config = dict(
    num_hidden_layers=14,
    hidden_size=576,
    num_attention_heads=9,
    num_key_value_heads=9,
    head_dim=64,
    intermediate_size=2304,
    vocab_size=8192,
    hidden_act='squared_relu',
    norm='rmsnorm',
    norm_place='pre',
    norm_eps=1e-05,
    positions='rope',
    rope_theta=10000.0,
    rope_fraction=1.0,
    qk_norm=True,
    attn_scale=0.157,
    bias='none',
    tie_word_embeddings=False,
    parallel_block=False,
    extras=['capped logits'],
    init='normal',
    init_std_qkv=0.019,
    init_std_o=0.0,
    init_std_up=0.019,
    init_std_down=0.0,
    optimizer='muon_variant',
    learning_rate=0.00231,
    lr_mult_down=1.5,
    beta1=0.9,
    lr_head=0.00486,
    max_grad_norm=1.0,
    warmup_steps=0,
    schedule='wsd',
    decay_fraction=0.576,
    decay_shape='pow',
    final_lr_fraction=0.0,
    batch_tokens=65536,
    max_seq_len=512,
    doc_mask=False,
    train_tokens=716900000,
    max_steps=10940,
    dataset='wikipedia_en',
)
MLP neurons of a small language model. Each row is named by its layer, matrix (up: input weights) and neuron, and shows model dimensions 80-175. Each number is 500 + 50 x the weight over its row's rms, rounded and kept within 0 to 999. Numbers have three digits each.
After each neuron's rows, "fires in" lists the words (lower case) most often at its 100 highest values on Wikipedia text that the model never trained on.

L11.up682:535511488532502521541517575507515518496603536534566617476469465550427618541449466501394597505539470585497528533497409523504540523466471421424545531539500465517494590440433548435479579580531490457473464388500539467453503390430535449493506491564502522522415576449535382508454462486465484477
fires in: "was"

L7.up1361:570542361434485491537535513420492431424510503614582538501594419505484451550593451454472485479492538608545498559422492456488457484518462543421494487516486481504525449484626550480526411447570418443502532408474501525516623431511562510529565473539520555496487534501554531472441548512625564484
fires in: "of", "had", "have", "who", "were", "was"

L11.up1322:489451522575597403499540585524569528384447355530601495535537536558528493538447492469494539417496494461494527447450458458563546530469480551401497438561441401362486473468453552481526475476500494478468619510516445531439468479397417493501366476470473441571490495596561392487386535524465467590
fires in: "to", "was", "is", "be", "been", "are"

L7.up589:455430655460598524465424500470494510528530512606452484420460487422444539477535497534548497510523523442442557510430384493567443527470463545427509537620447528527441579568478688475479545489531538505453601515488585415414593470502510476439542582551500443515454556502529521437482444506513477608
fires in: "is", "has", "plays", "have", "hosts"

L7.up1776:483537478476477437500493484532568437431433511515516480413458538614568554465512447530413500475534465519457464501525451479474485521550444571470524364526557427381407473608524421632528482483579552538407565465492481465534414520424489406507430514561495418508515505462559485504472533501523526583
fires in: "to"

L7.up1510:470392489566476482478560512489485481552432367400495482513489557482487497519482486525476452496505391477518432399492508485521469534527519484397431522534536434506475570426576414530595456449408556529514403548566502475546588557514472501456469482391553501516457495515448500429511601544608449560
fires in: "to", "at", "the", "as", "with", "from"

L7.up790:443462506563550517507599497601472489474475509529533549535465520576456519439465468561522426505445468527523411489447470533474485537474449523503537505535465503522467552516515417577406470465400568475508575532539541474521483606540535556522480426507518476540530501543345618424460545596463447520
fires in: "as", "announced"

L7.up467:382553523521492424513593487584445490480467474384556495445493484403442577552487502496472550591500475484502485537465522555511448533470532475442555541462429516472541485543476490483499388413428509415590551498468495488518483497416465493471510499419587491424516492631467534476498569513554551507
fires in: "as", "when", "where", "on", "that"

L11.up976:508495389441573463417522468499532499542466518517425527449481517503495443490535598542452425405491485484479466473435436598492605553443543478473550544529467575483474484560450456466539429537500491477532580549363471446440513510513490488479463481462478506553528396558512543505512543620486497573
fires in: "is", "located", "to", "on", "was"

L7.up690:472507523429510512525487468496528529523599578553509534454569407532457442476534435469527552520474500507390467486506407529527472505458528465533545437503499634408498565433544516524536449614501528496376501456469480467451527362542621476547497536563443522500479440488470442436527397560557498503
fires in: "is", "was", "st"

L7.up1409:576507406476551454508492457486467487499590450581531526525580490537459613555532504534509510467473547519534558632456509455495518466539524486525459456616474602453560484525510489584505369547450486541394552500496491497490542497513551436453423493502517540528529510514568560376556500510460558528
fires in: "was", "to", "is", "be", "were"

L7.up1834:463483558475452465514432527593561480487539515502507488571416561478496535423490552521530478564474458490443458539465523481395479533448521429475541459474583523442557556502546427573410533430494472503499468554469587529477544549432556502587473520543467580414551387501434396467473478445519488488
fires in: "as", "his", "he", "due"

L7.up30:396541524522544470557422545541535446540480534437469529468546577574410477509471539422542590526408444531463517553492528517467504487438482490524457530465527498451497425493552463440544600468469485464461511457515480507489563484477473529570418447529558494426541547480461556490447526438480477495
fires in: "his", "war", "their", "her", "2016", "oil"

L7.up1040:467513506593531527501511492490519460377408528551593547572456512474539501461536580580457509435543474403552494431416501562525470466480540595519463419502534508514483461530509505471526460463421559477512509497413405441496502457564455542487510509496490520483510544538550498436536572523496491474
fires in: "of", "to", "on", "member"

L11.up1366:489489508414523463472444489501439529499543480525502511472523393561393513492550622523582462499415499439538485535506446432402525452494469539516547456434499506580560427577538549564430454580381559468470520461460480558559523508458407524531405571449561565498525501390491462561506427512511485522
fires in: "he", "they", "to", "never", "we", "first"

L7.up592:458514505402541455577453483530513473505530510473464399490526610459520525463498455478490431541488559441411568394490526550498490389496514419410494501560588389513514518585422580478443500465505606488473564594400517532520502510384542479584426485512449518427468600445420566435481563454472524513
fires in: "is", "are", "also"

L7.up158:558489556383522460404466520470526453508426494516544567555445507633393459533529534522510506530514503508457517511494512441495534473432442517583478455495571490408501517486456508596557428455454444499530463422553439507521429539480511407510460502609554514444437540452588481461524515538552479546
fires in: "for", "to", "despite", "through", "of", "by"

L7.up928:537443439510596520449538549394505489527488408530552521559453548495485463393520489520472444471495521451489497465514535464535551505524532524546579490481399489491507518454526491513614566492467510557468501475432510585462559493550460444450496559499560541471482429503492345470515596391470503575
fires in: "the", "to", "would", "in"

L7.up1810:543442542526540533558564513433466495403413491486479547486460466491494428515486554550530474570540467544476516575497553436493487520528521520558557476584544517443492534505534467487545521483536483519580619473510516486444514507551501428446521536489445583415495500470562489458530557416526482504
fires in: "of", "on", "in", "to", "for"

L7.up1221:540443592592475501552553579596503514547505459418492494508528432521504442459523540485505459558405408492527420547513509532536446559481534422366578508462497572455492537573545580526358457477520504521462464580458491445454471515456522465502454490503429546516418475507454532441429562542577565556
fires in: "as", "psara"

L7.up2071:474456505487517586556476566542512555478515531633555563447521464532463535464521441477547559531538537443482546480478522557543512478546514456458484463543417524467576500611499615484512452568559477463487559493610426443551495453380544483406560547463459448569401480533423572552450528441613530480
fires in: "which", "was", "who"